Part of a small language model's weights.
Size: 12 layers, width 256, 4 heads of 64 (1 for keys and values), vocabulary 8192, 10.6M parameters.
Architecture: rotary positions, no biases in attention or MLP.
Training: a variant of Adam for these matrices, 588M tokens, 4485 steps.
MLP neurons of a small language model. Each row is named by its layer, matrix (gate and up: input weights; down: output weights) and neuron, and shows model dimensions 0-127. Each number is 128 + 32 x the weight over its row's rms, rounded and kept within 0 to 255. Numbers have three digits each. A neuron's up and down rows have the sign that makes its largest values positive.
After each neuron's rows, "fires in" lists the words (lower case) most often at its 100 highest values on Wikipedia text that the model never trained on. A number after a token or word is its count.

L7.gate632:135147105125155157155110133102074185154094204087188101139186083139131110108140128145163140119107110085146157154112134149108174102144122082160125109133121097094161079157080122092143128141096098104101086093107144119138119161101106090147171090141146110099147155098093116089155132137034081169129140081046156102093167156166141133099149135107194174160104077110141105124133107136131137158156
L7.up632:135131126151153157130142145086150130148129175180139110181148118137144129179150084120091184106149083112150154124065116155186130129097158113136099156142125113123145089115124085123126130098082123127139092162146157124096074135100131157149096152162110184164201174147151112058128181240173169068125057176206091122107103134136131202122158167112121136132135198080095080179148092089222127112106
L7.down632:115138135157167133173139103140085097187175186105102096099147197173055150150122162142166158141179133177124198102194148127106110152079150079140117142100131143125179152102123089169152098063134151129093081096158104201111103061149130130080182147116155167136121106110121127065119099121095114117076176119141136132083142086077174148094113091167083123109150087138117148162117164148124175168149
fires in: "was" 79, "were" 10

L4.gate559:146091125090141116128091120144132206121063134110120105089162128100116170164170139111139159050145133148143108160151162110135078148178092147127206115136104108118101140130106160131072159157149135129134132106137170159162102101139132143097179117173160157094124102059102085149101104100046085110210134100086166118119147097126130180108083137105095139154135219130139098115138158199093116122148
L4.up559:144144149099113149154151144131064058088114147158178119099155117150166144091106073140130155135098136158123154145117077188121193150188138122172127092135117090114074186136149153128153131129089108106108117079123106121120120149134099125150142122139132149131118148149141135131136169175163103135122131130039061142126126109118160145090139166096114059145147131172145043101112151071127141090177
L4.down559:124137137156095103115120121099128056162141138147110133157152103137154149081126139140155115157138138086143136085093120017128170146103154109152118151174129098098110090113138101117148152060193170123160100152180138127163104124059124162153152093144135201125099118117122138085141114166116124149072179122119094086123127107099122088056094152112191115090159167126169135058148148157095090116117
fires in: "not" 34, "be" 8, "out" 8

L8.gate543:144130109106130146084084155157155136081156128136129129133115151100109081151218087131092077159147141078140147167128096148108102143154169116128178090093091193134079208089098131175094096189090122158091206149147170121165139169129138091092160072087116083059119193125182123102151168162134092119094154104129149167068162094154103119186127170077102114049138083105109154127113135069160089124190
L8.up543:119158108113138176153115071131093176156079143163092098102085143140147130153151121140072072090164116105113148118145081139183203106140111112203117133125129152068172085102168138158183102102152103147081152100078099215144155121098073179154136073074124141105132112094119072084195067129144085163137142153092103128123154112127106136136139132117147113176126110163098117106144119152159082111119
L8.down543:148198127113154112142180145153130136092129114130142108143156124208133097107154115120084158164100167122121079156162121178126116132156102068117170094145129116106163081137113125168115125137108157142178120141116167172136108174134079072057113147087074118152204186193096052185112145128122108135115095120096121125139143156076146122130143107173136115114136132149158089115174116146098126142111
fires in: "as" 84

L8.gate56:127111140114153165078127111110131103096148138090117104101147089187146152184048178151161102119171106149090086124102138090184142158132159143136100125090138096147124143134138085109144067132114104142121151130100080047176140108089105130131168114182091141134179126126093145121117174101202142096113153080168168110107165066093075088103136120179155114099087056146126075053153127129134140174188
L8.up56:060157151128111152141126186161183134039154155054128081078127111102096087111128180172153150117118134129072121126106151166161129137165090177122084127127143088099103138163123055131111109132108170087150144155040084127121124129171135184158138110130116165125139109112142174116130115176078079143151154122145081095130163101114126095104154129176116116085174078119137102143138129150059158120150
L8.down56:107088093142167157108139093228105158152148115124157127104143124118114151133195122094112087171114123144101119133203123193060132131144121096094138126168162173149118096104130127093117161150116122067132133122186124131160096153178115112130101139087126103087154117179159175156143105155137117165121159094152064081145141158122134123069100182145059177157143151144054089154112098075120112112090
fires in: "s" 29, "his" 13, "the" 11, "had" 9, "their" 6, "have" 6

L8.gate391:078152095158087145158138094136160125148164191080141141112111154102111110107116123144119129099139098112161143158107083084163134103145103118121081104169094103103053100122137145087084127183226116092175085169098139154094117157083152117142129086092176141161080117134203114141160131091099101097111136138157123104103119150090200119166131104109126075129123127093145086103136100100161128150135
L8.up391:175100103109101104080159177161087116122110103150169159144146092100200184105140102066114136111149145186100147140152087165159083104118084082136147130145125143205129119152142101167109109093150132139139099093133096138114132149105131165178121150150121155124136124124096158191211122087150132119191146092139142173119094148141126140058119145142097148185190114223112090108131121158140125108151
L8.down391:093104092105178150153098110175106131115083193129118070104144155079180130111080122156122131109093104137132121142055093076071118133098090159125126107125189104100128083141168081117192132140103124088166091126141109119117132146163178105108130142151156073129131114133179138115133083137110161128102133116126163182118137138089104069066066084175116096174132136077147175132123116164048109163169
fires in: "is" 32, "was" 23, "has" 16, "are" 4

L9.gate408:105160123152126112098138120130108142111101110171101088107104136043161191092097146080123124100142130105149121154065130087132135164129149122183172148158142095095183093133034174163074197145113066096081138147119131101182121144117134170074119116098115114102148152148116131114117093108160056128169101140084173120175086146093143147066137106152167134184078141132103131105149098135149159117169
L9.up408:149152106098157137144131173142133139099089167100091126080097122128207139126176148138115108189166141120124183081117126137082088115135078134172150131125150141126069095122144144158093053154102129114119142066083140162110128087094123107107164075148124123160078153120152135162166145068151119153098112109150158142121134095179185127150153149128172119167105145114149138144102136127167101130106
L9.down408:099108112155163131169111105041122054104165162140101069118181026137162117110157068077080128172181111091146097155102088146113145123131126094171077169137117125128147110195105121117090220156143117125170074161124138141179120162095100156104111089115123079144176130105112101092142162109198170145187115083113159076107087155112107126131127164129126136072136117121165069114130172142179145198134
fires in: "as" 58, "stake" 4

L7.gate680:179131150127127128078142106127200147078169162076094126123175071142102117187034142151159094198142123200075100150113165127124136131141140056102173086093166149128082149094111151127119181151152132095102088194138133107122130122120119114126157157097125154090144076066137143122044178138144145118093176055094140097133140185192113130105127149119143080155151103170157120118132107158103139104167
L7.up680:102110110103150084179073153117143089101126173134139136133112143106109129146115096176199102129137173114136085131150111137174064109149120129123137151085125160132121115097123173127092121160156147129160164134134130164108065139141139167105147108149074155149129133036137206117167155128102130085136146053076107155127074186117161132116098199132129101176116150126188085108085058179099129109152
L7.down680:137066140141113154055143175174141165143167133128215111138149103183130130090157128125126224134160130094080111100074153113132133151145138076140082127096142119098089181125101101156159131125100216139153149082154205084099194166171158180186109153122128126124130092118178070128095157159090146172174142120143129144090161120148135133144148140092069149107092114152124097150107126120111115144121
fires in: "i" 22, "be" 17, "is" 11, "s" 8, "m" 5

L9.gate544:093122139092120133087144094114122079098201161114123124180098063082125132144109160076155126145139116136103130114096106103098133137082118140100132105145119128112111123142149084109111172144104121131127143080141130051079172134190170099107230159097162096111106139084111143110175219135151113104137087151198099128089121118163175124064152183162197138099167140115129125152102127139122095150158
L9.up544:203108164161140158065131120165152150102151125145088098130154157120180121142166160141102063137118178098152118100087082083115097134142080148133150036120100150142181168164185127137135107096124171080148121102147124144125163074070130106168176104109150132089113092162133088213162147121134077109125103111163092096093116104137178132130123164173144139122050080166142165072101106153123089157178
L9.down544:079106096161182141175136120184158146154139129101170108126091122057084107120195144161066127058134148119118112109119127092094161086108111188149086160137119079131136105125132106093183135128120095122150164128117056108119099100140111133196090072146163089097139112122128079127125112094125106172075128086072135047067122124118133101148113155113152123103073109167099059150100180181122145061171
fires in: "on" 42, "in" 36, "by" 7

L5.gate528:144123079127102124109161102148164150129143197117149117096194096172081170127144161158150112135106125151084133107200138090139151156066101104097122095118120095073149118101129164131108160159113117107138181119104128047071088128208139206112152060102177187083125189126116148106115120193153054116125145155150116142114167114154141092091183132131114165149174135160144113084113114156051151124148
L5.up528:089175062136141146144124132148107173150139109058104069051181075096120104111117148131173144084089140157060134158070145133147178180122134120104127142143156142087103131116173137115088127113076121116161153142188148091146099180101093181118176094142062159173143146053115146115163176160110145178109102135112115141161124119136126136129127122103098161152080086098176088131147119095116160150159
L5.down528:125123144149111103161094121197096088145169134107132132179187149120064117089137193086169083158116141138126126112153153147120135125138134159111159131114164080120123145125083098125169120119082170110098089110136114174116091119142129096074164108144092151144190081089183149139119205130095167144099145081111107105117193181161125140089160118175096078191138145111175128094115089155080090160141
fires in: "be" 56, "were" 6, "appear" 5, "remained" 5, "is" 5, "are" 4

L4.gate406:143122096141077136113178108107108069126132140135138147106169160173182113168086122135136068142121115162154130099044111166129120128114106129119068124173104123115109078059134138125100105119117137162127086119189173182161100135103088126116091093149078131142132128099170130105121114120111167174125143093090118138115063088075163170078102135106113147149117162218155062105136104129167154125153
L4.up406:177150171132056112060175066129140127132146100105160143108174169120108114179131127111158082150125063123139127127102167103136152108094092108181166122145069117106117158163110052088132095135172133166154101148061143111105122156120105123128125109048096171112149100125127146119155099129158159102099144170110130172154125115129133141131140095144108143126095129117075088139120121143137212175102
L4.down406:107149151127118163086127191135103157140165102137124095099174116079111145123146093116165065125133119119115144084045041094099134116092127152094145089164141129115121102167165116095107124203153135091126144175150110148119165139147102140110171102173180188127099114156152141158112111123124091181106142107140183090131130063083145106162128139142183141119134145097084150074070121126124145092125
fires in: "most" 19, "one" 13, "it" 11, "part" 10, "being" 4

L9.gate624:186145098081103093145120112154129154106147185082138196146144152116156162137148095135146117107094122126058184130099103136163133115156125110152118128122133068080115143119113104104085097122186174082094113179116111114141108115093115151214151111154111072172141131090119105106155123075099055174106131150128120065065133099173186095146094075098144132069087149131084138100126129152156097066172
L9.up624:077131138114138127151118139126170148202093108121124134105149136076177151165071092103178138120103133137125128104099073043135123172184136102100133139112114112083077098004137123143167110125089082121138121175104122112118108080134166176137079160103096119143099133118163095174150139158107154095122157144166113177112069182123123118104131147150114151154180162161183168069138131045109148164111
L9.down624:142107125115141128195123105215128120124144122058198138064175154133117120090107112129129163146125117160171131140033122177098123163123097098116143096133099046102133100118137032158111113167145155150157161128166111097147149122074137076138120148159135073055140076138116093129127105153163178124115163117101136163144137176133135105106109161104098040201137130132140113086126119144139051073106
fires in: "was" 68, "were" 12, "been" 5, "also" 4

L4.gate278:131119148117111056168132083151096124129133167113127127135118144174102069153134156054120156154023106112138138161081126048107143135137108214082080083111087096126153151140123155090092074124152152129042131130096207118087108130096115076093162101120098130122162119042111095158188143141126097162098144123173183139114157150112134108118118142072149163103101116146190135149156077146169065109092
L4.up278:221151125130083124136164177134055104138070134125120194130141141115164105151106160119146174132047114148111105116138115089153119124125083183127106109095109120170120117123165194096134122147129140124114059123120117071186122075129149156123205155120098083124139159109190162188138071075155102150165172146166101141080126118094128134089140168171141192095152107150137072074160070138138117154124
L4.down278:133090171158127127121101120184103156173142127123069087109127168220196137111129167106102091131111132123116148050127093140076103056112117129132136099168056172162126115176135152146125134093109134150151110111135087054171122196140081092132168144065138089117141104123111169106176121152119152163151118113121144128093122150135139135170119178135156122103087103144169096103114140146095105126105
fires in: "first" 33, "was" 8, "a" 6, "second" 5

L5.gate311:119150144134152140144102099151200161120141177076104062133143144121158119115127198073059072074157140138142121174193127052100128129059172158187140099078117168080089099122101142109093092131116140139141166143105151101120144137133102142171190142169097109138108141115177163185077137116121085110197101103131129125089117116104114110117121116093130147099132121128127101119163138130131172093153
L5.up311:134135099107161101150131147162178184113145173151127146122164103126143140118174134107094154096143112093128156093168174184167152069155174116182133093180101119068173134159156179039123145095039101106113148113169100074134116125113145126104077126155121141148104092047144094135176090100138105111126105159155134129084130122112121119156103147117151087161175122103133097120119117120129165126106
L5.down311:110132122156150107182157152172134093124158142173179130081098074101156163103138172154144136206127097061115122176152112128118097093098157183174141086058063118122134123124145156158174136139149152061141122106158119149097082124134111107137140082139126082114137119088159134121105127177157117099091105098096188113122169196137098089128093133141110136110063102100103103164124104143099094108110
fires in: "the" 40, "s" 34, "by" 11, "his" 6, "would" 4

L7.gate18:119140148079091120078114136132126151024143104154175152158127074184113156103096078112169158069179105157150136161130176182057144114083148118133124055130153112149110141103135127113139105188125113162098077112129157163149115140106119126169143152216126092109064144134140119132136068062103096159106152103110116117142084153117104146110060131119086137177146163116125145082150144166200118115167
L7.up18:152122152104091176179114198164143110096135121067106154152171141158116122083132123064125085124153171141093182196149103118118172144170117148084144115108120144107109103149143122174133141131105138133215125105085132116123118128156083137074118109121136136174100155093141139093088121125132091111166095095139146100126188065148143171074089113078086096177150125111081110090174143103118159140061
L7.down18:144152131194120069140146102146106119095157121146147133148127181120156163117069145118076138160113130147156102095043066117122158143136091154176152113111107108121147092100132134115186089131106137101161144113097072126084142142099167074050146180136117164143170011175110115109138106123095139136083155104153066137142084109080129074126156106101157165152123136085128122157127100162125133107126
fires in: "not" 27, "also" 11, "to" 9, "which" 7, "t" 5

L9.gate161:180137143116042151073140149125127149139145155138130100154150122166131134101150154141139143094197141179164182122131117209111124099143142160125099070144150168126144119136088153129053083132158125141093086102157143099062130134127059179104216136102128165150123124116131145118138134137128144080158090152149156092163157090090140130081099133118102140171148100127062070181130080163140174127145
L9.up161:119057149115141147078143047075121116102150158143096116099191103158085060105165129163137151135175123145110122143126203113107126113175168092075173136128164131143075107131157139114078079134118107172156103152071126146132141111118146166118121104142165095186096153104173121143165123130177148156120143110141140133171161140151171121074171111082156052142051094156145099171089154074109132113139
L9.down161:145072163146144103201209114126158140090104174108095123142144125116072102131122165111129129132140133196142096162068169126109164118116124112193190129158093082110087155137083100146161128111118122119174158174097154092141105130131142106188182074128169164140126102139091053166143094121130114141111151147149133105073102136095084140116111114079094109111142159125160160129173105128111152126119
fires in: "it" 30, "he" 27, "who" 10, "film" 5

L8.gate469:133149083130114063155095169095114128100090130111132128036111172116091071153171144118198128075125117135140155147049074111093124108119107129148152136145094101154138165110130158116150136131079090164144060126138169116127128169199134128132115156110121176180183153190150143093142140058093062115097074083106127110102132083097178183137081157123157101168109081087133092120112201128118097107103
L8.up469:108194151144087115093112144136080116187139098176067189153167099091138136054157088112188131165100123087106121085121121122105147155124119102148076087171185080145151199112099165209130119146155103121122108162107055103122125113125123100153155153114102074162167137123155162082065165164158132063109172122130205127167114153112086114165082070137125150164123075173110129136139123114177121146135
L8.down469:168183092131099118147097102188116103165124120117145107140128157127125135164119072111128084111115150075134191143080118092058130091146113112078123094114122150098130189123126127132124152133136111088106073107116164084138145136155134110105122105127127108100160153207080161133194133155096122128163147144118171220136104142176212136175110096101158165113088091157094139147109190096147150135123
fires in: "which" 34, "who" 10, "it" 8, "that" 6, "have" 5

L4.gate162:161167107132109174114121142111072140172203168156172142151129142120146091132140110160156056130090124156127106142066163088132095124167123138103102090147110073196147068123153068157110120138145205190120105083095175150165146102118166183145110123131179114116141108043090113181147068133083069141155129100155154090115115119150104110085104112115160069136097106125097117155136129113111162170121
L4.up162:086156156137100088112108121089163156164136158112196148104110134172161182178131104144119121129110085111121112142158149124149154189127104166190162132161161087103151190080180179137171064151163133122038104117102119131118079134116119066148083108109094172160161118111175087151075120125129084106072095162044160111135132110175105100106180113184116124179095161163150144152208139049095157075104
L4.down162:089146139095107078140118160092083111134158153139175142159139156122170150122065136148141115121068110097129101122107067088155155132066085075155164140149159093098107135146128093104076117072120161125123141137143095096155147109126167082125134130168083130128165146116078162138114120133079113158077094138121138078140160135197108160049129184155204103139129168097176093177094119093104149109141
fires in: "and" 42, "most" 18, "or" 7

L9.gate128:133150138078107120183134090100067151134118171190111136113155129141148076150095157103088108154104145198148090121141102110188151143203090132082153113105195157135144110104082137104093148143142060137136106165106122091131133096129103141158081073147162166172126113081053139178139155155077180190172168161158120064116075092144129211109101121074081113087156109122075063151115097109124163162160
L9.up128:098143129122134056074165090125139104107123140150115161144157133107095117133119081123160206125152095188143115149083167128112125148091156111119122115136158113129134148114140189131088087115161177174160116154085089144062125159135176173247081060121140099098191122152158145113133160151147151134096122096142141163129177110180158133098103153119121137132156117157117103117134096116153112086110
L9.down128:112162081048159059050162164096175136085170088091092111114138081187093096156116118173137111096161110151161173126080119128112125159116111086137110143176141108138139098163150087159136129132107147108142159137149153104105141125129118075123120105131077117165152102071152112119059121136103160141141128114114142103087154135096158140147120136143131141133095154121152123136118171135152203123085
fires in: "i" 28, "he" 15, "it" 10, "she" 5

L4.gate347:192102152099118136175126123123084144130086082054146228118163119144114145140147160158168097148100163135103125180120125125160092147167018080186117130100092128144123189102107071142057131122095114157114180144143121131153148139137171081083123153106113137135209119125158152102122157135135115115157126142159111118193046143134145087140127159084112165087171121162114176153158093176101140175098
L4.up347:132144146111130131079156170105153164129103177140141117171126120184095085124126132096175119152117096135119127086110132173129130118150105099137101164057139053103044162120128151114051057102093144099139140123094116124144140154153092069154213151134104180120213111107142149123138133176115039098152109097131100199150132125106133156136135160156167141176152152128161134139230123175051114137151
L4.down347:082180132124090098108169122159148123179075075144183118081129146134138124118138088158115122137095153141125079115105153054127084079201110078137124095103081108164168143150168133134103079089119117159168150062131131077121117150110109190134139167112123149162119132104127108139167140128147167117126085157103133187163092078060130092066130081114150142088127098142114141202085134161105143140163
fires in: "be" 61, "beautiful" 4, "steals" 4

L4.gate380:171134105129133128148119122155077139144165110113096109118163137123137086171107121104176102151089102205139104106060101165095130101167117126152164090132145118078123100101129160133119132192073133081111095092107140130110073083112163125086073093079112138162158138116106091183181132093141116217116125098127120078104139121137152138122182121173160153121111151103092092120090144078093104153184
L4.up380:225127129110128169149154107147088088120130114143059143141117124136177113133150114120141080132157086141126156091127129150119111138147112157194113115098115144175112111145105076137087124113112176131133114130074127085130060126129175160132090130146134133146159118101155154153187123140129177133099085109102164035140116107121123151180121101059162117089070113071161062170100094093081153119079
L4.down380:078101122166125128094114119209100151133154198134157155139167133121088105096105164125120157116079140184169053135183087121173120151119150176182084135121156124114173101177133159121118153113099164105156134139101063199189151137137114158164116164133108175145120148177117129113092063171126168155109105139102117161176119133094130129091120081115131144127171125117158102151139081140158119140162
fires in: "and" 64, "or" 19

L5.gate59:154108172101096139127113097125111118120059200107155131174141102114098147111114123105105163067199124132107127123141192107072145130103171143118174168149130079182136081163125107102148160119136111110096129133161085095077127148112124118101100162115169117140144096156215109142154132118067164154096192102121130072128172144170141148101144097106084159140125114119066099128158143166158175186140
L5.up59:174142097064169148138118115164149122101077130132084132190095110145143168143168148106138156128152104106074170128084107128152142123131127174074089163123102190067091104108120156158146174134169080115070150122127110129137117109126130161142087125113142133104207176090173127093145175132095085171088126146128146161105147095128151132110158066129144146175140182108095175123123102139130119139120
L5.down59:117092147168110157095127139115057143163160088135162137152190089120134201118111145141092114216143073181131090123114148145188084193144125114146157118158153128077113085155103095092139104097091119121166127123093144124136130125107106119126110191192130077166131139139081105135136095106090075143162131106162094115156094143110084170149099142125103119104108112107089101076167136185109162154124
fires in: "not" 47, "never" 4, "really" 4, "initially" 4, "t" 4

L5.gate260:121160122107095128114140133126054127134085140182123139068187104158152121144090119086104141144034078120131193152101120137097123098126120121135128106115119150172073175115081024180080150138083151138115093114117180106128149184087097112131125139124111094139138088115129122128179143142168134128110117145086167122119148152160183172073147127115077101148134101128039074106117136121076124123177
L5.up260:223150167130190143134106093113194069102095113128124066142132120088131133100112106094170146103121100163141121160098100123175092166107109179165180119092126073118144156140127146158148120133092178168097130139130128096137153120110070128145138147122132105125146088134152109177181151100210084150115113134126149116111084088183114100111143127084122140136161183085056148118144172170108076093127
L5.down260:099153098112099108139095124125106082181201076098130181123081115201111173095125153119110079188087169165160123134102116148094109091153148164133098057137063081067122118170125052139142117134135077105101172143172187149152106077145122139134132125111103111115137095169107108094141133138130044116147123079142156155143119138103131147065124127129185154111167083131135107136099160121107077162150
fires in: "as" 21, "which" 17, "all" 7, "that" 6

L4.gate302:152117125126161118128104118071138108099113133097158171100117109146132088137139100162091144148216088143185154150174126105064154091090110122183086139147129122125101205129168136127105075148151181067129151141086089148162132158129139152187154129176117100147127148144135092138075130151107110106176096134109103122128120101119112115147141131085120117151091099154161146155103129187154195087147
L4.up302:116095148134106140104140188099124169075107147113140062116167037069089129100125130151108126140162140106191151202088096117134142113104108117121125126104126101151131119169180140139192082117149153096136110130072082194113157133077130073082209126189080038100114186152121116149149148110147137122112116144110144200148229120077158157162075141162157104128155095139201141145133116123121143106105
L4.down302:108132163100099175153124138169165113106123079106138075110096120138137152095059163133113123149074128090147169124141121159166079135125089195135106097187126150099192152225096151127136074126120161144117148095126141147096095094085159101150158164119135148147145143202145216103164142121108130164129124130147175159110168064073157111135143082166151054110082147090172146117115126076090164169151
fires in: "a" 38, "s" 9, "american" 8, "brazilian" 7

L7.gate429:114082078157054093103132107121117086109169139096116099097130096089161111106117164067131165082160068125195187121116143143195147111107144139111090140154104143122161130156177044110135124113135135099078081114152119085021049142169155161129122137151123084128139115106187138117156157121155098140176175165143116129170085127081127135110200135067092144148167184118089086137111090107122204141153
L7.up429:120195084110122229074144097154106109101149165123125115095173075135112161122114094086167130142143118193136117122080113125076096100092134169164138140110136085159175111122136078074159151165118110194118085119094056073146116093088124158134104134121155154122127132105116105093134142094108106153100125115136219102101130139064163141169137146115120151116121062108123128073092073115081118106140
L7.down429:086095123158080124158177108148094163150138133116119122135163080203066170096136101062163194102102102155104120169139124109143120124138132152150076138108100156089163126181074091139094117167125079067130095133183122198123133141149149142116143103177137133174121139136161129152123102110113104093081117168154129132161084166105151206091074137074143176109176119118130113128109139166155084142210
fires in: "had" 40, "have" 15, "who" 10, "has" 7, "can" 4

L4.gate523:164125099123198117122105086158096075059142154197154148130097145131126117112121128097143121161120153130109138125043132119137038050191112135080119075150129145149134143111128160106127116190110135157132107107129199124118152088101149128118113131144132143105127129153153128132085193136133153144141077089147074097098061117124168137083146127134119196100182134155146189113111100182103049152104
L4.up523:194131179184029109158157132122089119144163055147137127124174111079141090109131122136165160089090179162107075185189145143092124177178096070146109091168121161115162125185134108177155145140133142158123054092114103132079109058130140157105136172119090111127101087091112169137090120116187120185129116149196134163148094107083090113121138093098106134154086115151100149131099123072171122151087
L4.down523:096111108147149076076143091140185073107095151090150121108058137121135157158093144131211140114165082075182071165100200149148138134127185095159070100134101096135071096144142128153132110180142127106117128155107137102136151178117090119143140122118147154146098150185130080118081115115142118118096160125072117124167156074136135114158133136161125138144065131135140147129101091084081119086139
fires in: "that" 99

L5.gate646:139113078127103175159129094147108143158174102161083108100094151184123141184121058172128112133110112172114088147133116118149145103164120121101111099130148128148144227086151094099117113131138119173129149119155112141102162164161099104146133147141096130070066115145105168129177128133091128138202182117090136124108111202129148142154070132133132119112102107201114104110141195103109202132069
L5.up646:140069143127167165231122139147099124144146147148102112182186119142068133121160178103115156135074139094123144078116096144105088128122094106137143151124084109098120112103151148151079136169174111153116133105137121126150142116162092198172121109148195100076117116131147174122109098137099080163074151112152089067146152110143121120169107088123057104156085146158136074103125144221106090142097
L5.down646:186145129136135121173152128088114126175177103100150131167132124130068145129137169120115127181111134128133124165170172114166136139099126131109172126135128131160120198111093160125094154152158101156074104101124127092102117132126181069043076123111105158114114127095143124122196146179098076149102119108113169107121121176112132189076104116138093122107117156182104173139165133112110142119126
fires in: "this" 58, "one" 7, "another" 6, "as" 5, "each" 4

L4.gate530:141109092131096137117103099121120101052118129163149112135145126152141049130099123114140132133134088135087108096151118146101164138061131112172135166192136124165164132115145106174111116147037115128071124128078151130084160191129142124199107085130143128075082077079160051152202124074122156142170116060138154155095186152140131113139126118130096153105151099150099100118156139173094102094144
L4.up530:162153096126132090196153123143167108124147138111164138123176129091065182153157146162101063142106086136076085135138123127092141081143132056147134171150117100093144090143129129135087169118100109138147065182130148124129174154172131151124113163133122073126113137145137090122107121119155128158157151124210149197199111070069179138173121086116149143118138133115130127160141145065099186105158
L4.down530:104132148136082182123145195195175140116102149142125111164074131134114152139115155156097158133052140112084195125105134159104061113156139177124153123181098109170151117093114065165190097156172124111138123138159130129096097139133125143051155122096118112202168145104170116143141096081126124094095124159157115175202109108146131116109149122147128154136109102109179105087026157119155155124110
fires in: "all" 36, "same" 12, "most" 7, "that" 7, "both" 4

L9.gate688:155127117058151147144124146131118124128127088075101096166119199153116084136193158105115134120133134129167162099077119157129125069071132144169117108089106094134043161122095123141156088137124113068059171133109103140183108130147161172113196150154072119098170118115181115174163173102138146151163155107111115115041102095115101134104167131134087146104121160153091118135144163121138109120092
L9.up688:120097111144104062083150072113162098117170159137111074147133130159141116180109127083106115101090156167121166175129128143198117149136103087123105146167121144139136120132076097099145152117168089083138111105078143037138161117151116071085108108117119183058128071076089185101175133146196198191149132131055122137106116135136131128168134141118158127132115083191062141158107149100105119146110
L9.down688:125129134134071156086117107179146161124099145139135113100118134122121123125135121141130108143143149116211151100123147062170125174056185146145149128112107131108146156101135099170154189124123151185127126192111047112080088090152135176151119056122130113120152146159140164155204138163091114179151145102092132156150126113101139123096070077161086087143163169075110180171126107111161071158153
fires in: "a" 22, "his" 11, "first" 9, "year" 5, "debut" 4, "contract" 4

L7.gate43:065160134117116138129168144155095191156147138138192172175125174190089144130188087169140132140213183152108123093130127145148081165153099223130150159139141165152122125127120107088117085120097144133102095110107126075103087077138145148170147050150135104124152121145174081112174150121086144138173219151117097140163125071113143109126085119140121109139130113090165092138144142205080117161164
L7.up43:126132233102128178114107141144093120094160137115121099089160100168136116124094140125131069074102115080166144148129154122151143161188064194141131112140183106131102061161053125142157144134116134109117115123188036113165168115114160104092120137127085143113126174133101128150187088188149093152107131096205122102084120124185146153140109071158162140082139129120110159135165146136105080218142
L7.down43:085160084100118113172150107203132096077142126154138134150182133147170089092120122138096122097200136183151138115166203141079074115137084121123088178122128161118113102117119111141134081185185095102153059143157144158124082128198115116132133097182174153161142055089114148122131093139158127148154169116113156092145050150080112093133118130132134111083100130118156091142151107158127166053124
fires in: "at" 42, "to" 38, "in" 6

L4.gate375:131131129066123140141129122112170111155078136173166084101152071084088112149052164094070138148124148147120123120099114132149132134098134169150122161111115121084089138102117136085157133179101177138065117086150065178156084125119146192110145119140088189163142148072152125157110082120140082130083146132086125140142117130125140119124116106157130177110103149127113139146164096131125116103142
L4.up375:131074153120094158147083090142096165144122120188149122125174146104163115140124164130132129166092101199160111170163105165100101159115043144159134123195125153124136145134116143166133157144104099108143085164092155150155106158102144130121115148157158104092066135166148121215085109156130102146167139067122186130202097164116106104095107091157109179147155166191128128089155134121164082120150
L4.down375:137103138147092171128151186235078141121175134137150042069193172160105117165155136142187130152157125130139130160183142137181081171085165109123098106094117131119198114104114122084089104140193174138149068121132190152194138078179118136172148123136166110116140097116127193111113162119140163154150109068134115102155149072134147141096089129105133133159121134117115164108104134165194137148164
fires in: "a" 47, "new" 15, "as" 7, "its" 7, "first" 5, "original" 4

L4.gate583:108099117125052161123105111099102170109165176093173143134137112178089084214093102135183106102100108122122162097125083093082095138101214120159105144173086106108151121111116096166143095159101169084166093095084066124105122090129105191193089126102116091055144100118126109120007136136123116146126180105102097116101149099104127122115129147126119123135103115129155044115144136088132146123115
L4.up583:149099093125129149116117070140099155136085096107086057124113157150209153072091104078143148163130099179087118082131101069145173143130118116185146129143129136112203133070124148136135189153159111167147173162142164103170072073145154167158096103096163137129167178139157132188164174087144108048116090120152176060169174122121160149150121075173107122182120138085104127188135080145158163160169
L4.down583:114119143153127108094136207108137158064103125121106104129168137144159112197106132139087150177144165164115130117140149139142120046148132164087183115104130181110113116078143177124147120112150086129101115133189113121107106193086139099101122092088171129127088151132069147154136126115137147152151106125124162110177089122136081160113145117188136085097101076204179130099121058122149089149123
fires in: "and" 80, "than" 5, "or" 4

L5.gate640:165108148137085147113133103171117111163107084139130124143155113115154145191156119156173131112109175184075101075073102144155146141114086160112115028093140175158097059137136110116171114190114176093146122099177101152118141083040100138130150129120151117115131082140109160128161107081148128151174218162157171115112102166175160150151090138108130165153129108092127149178104164140047154095139
L5.up640:148121154086160113122157112163093115137148081116128137182164163126132190111158103122156133087066104122123133078127073172111109139196118126172116092147086136137124145093108125070108073088118129131130126131126094118105148153108129181140149126163182116081073106098116114161072135057185170141126137134117157092157122132122131170134194101184187134151140185111100117210098080105057124175112
L5.down640:082122128076124120092109115163181133163113158128131184142128111122122105186166147154151098181193115119116115114188084128131068111075143099154103052126088104097126090148142090121117094185138177180154124101123156163127117152132102119147089141081103135118109130086142145107105130098137133132138112106126146142094144100134170133134139105142123065165181127106150088091130152094098059155179
fires in: "an" 23, "more" 13, "very" 13, "most" 6, "and" 5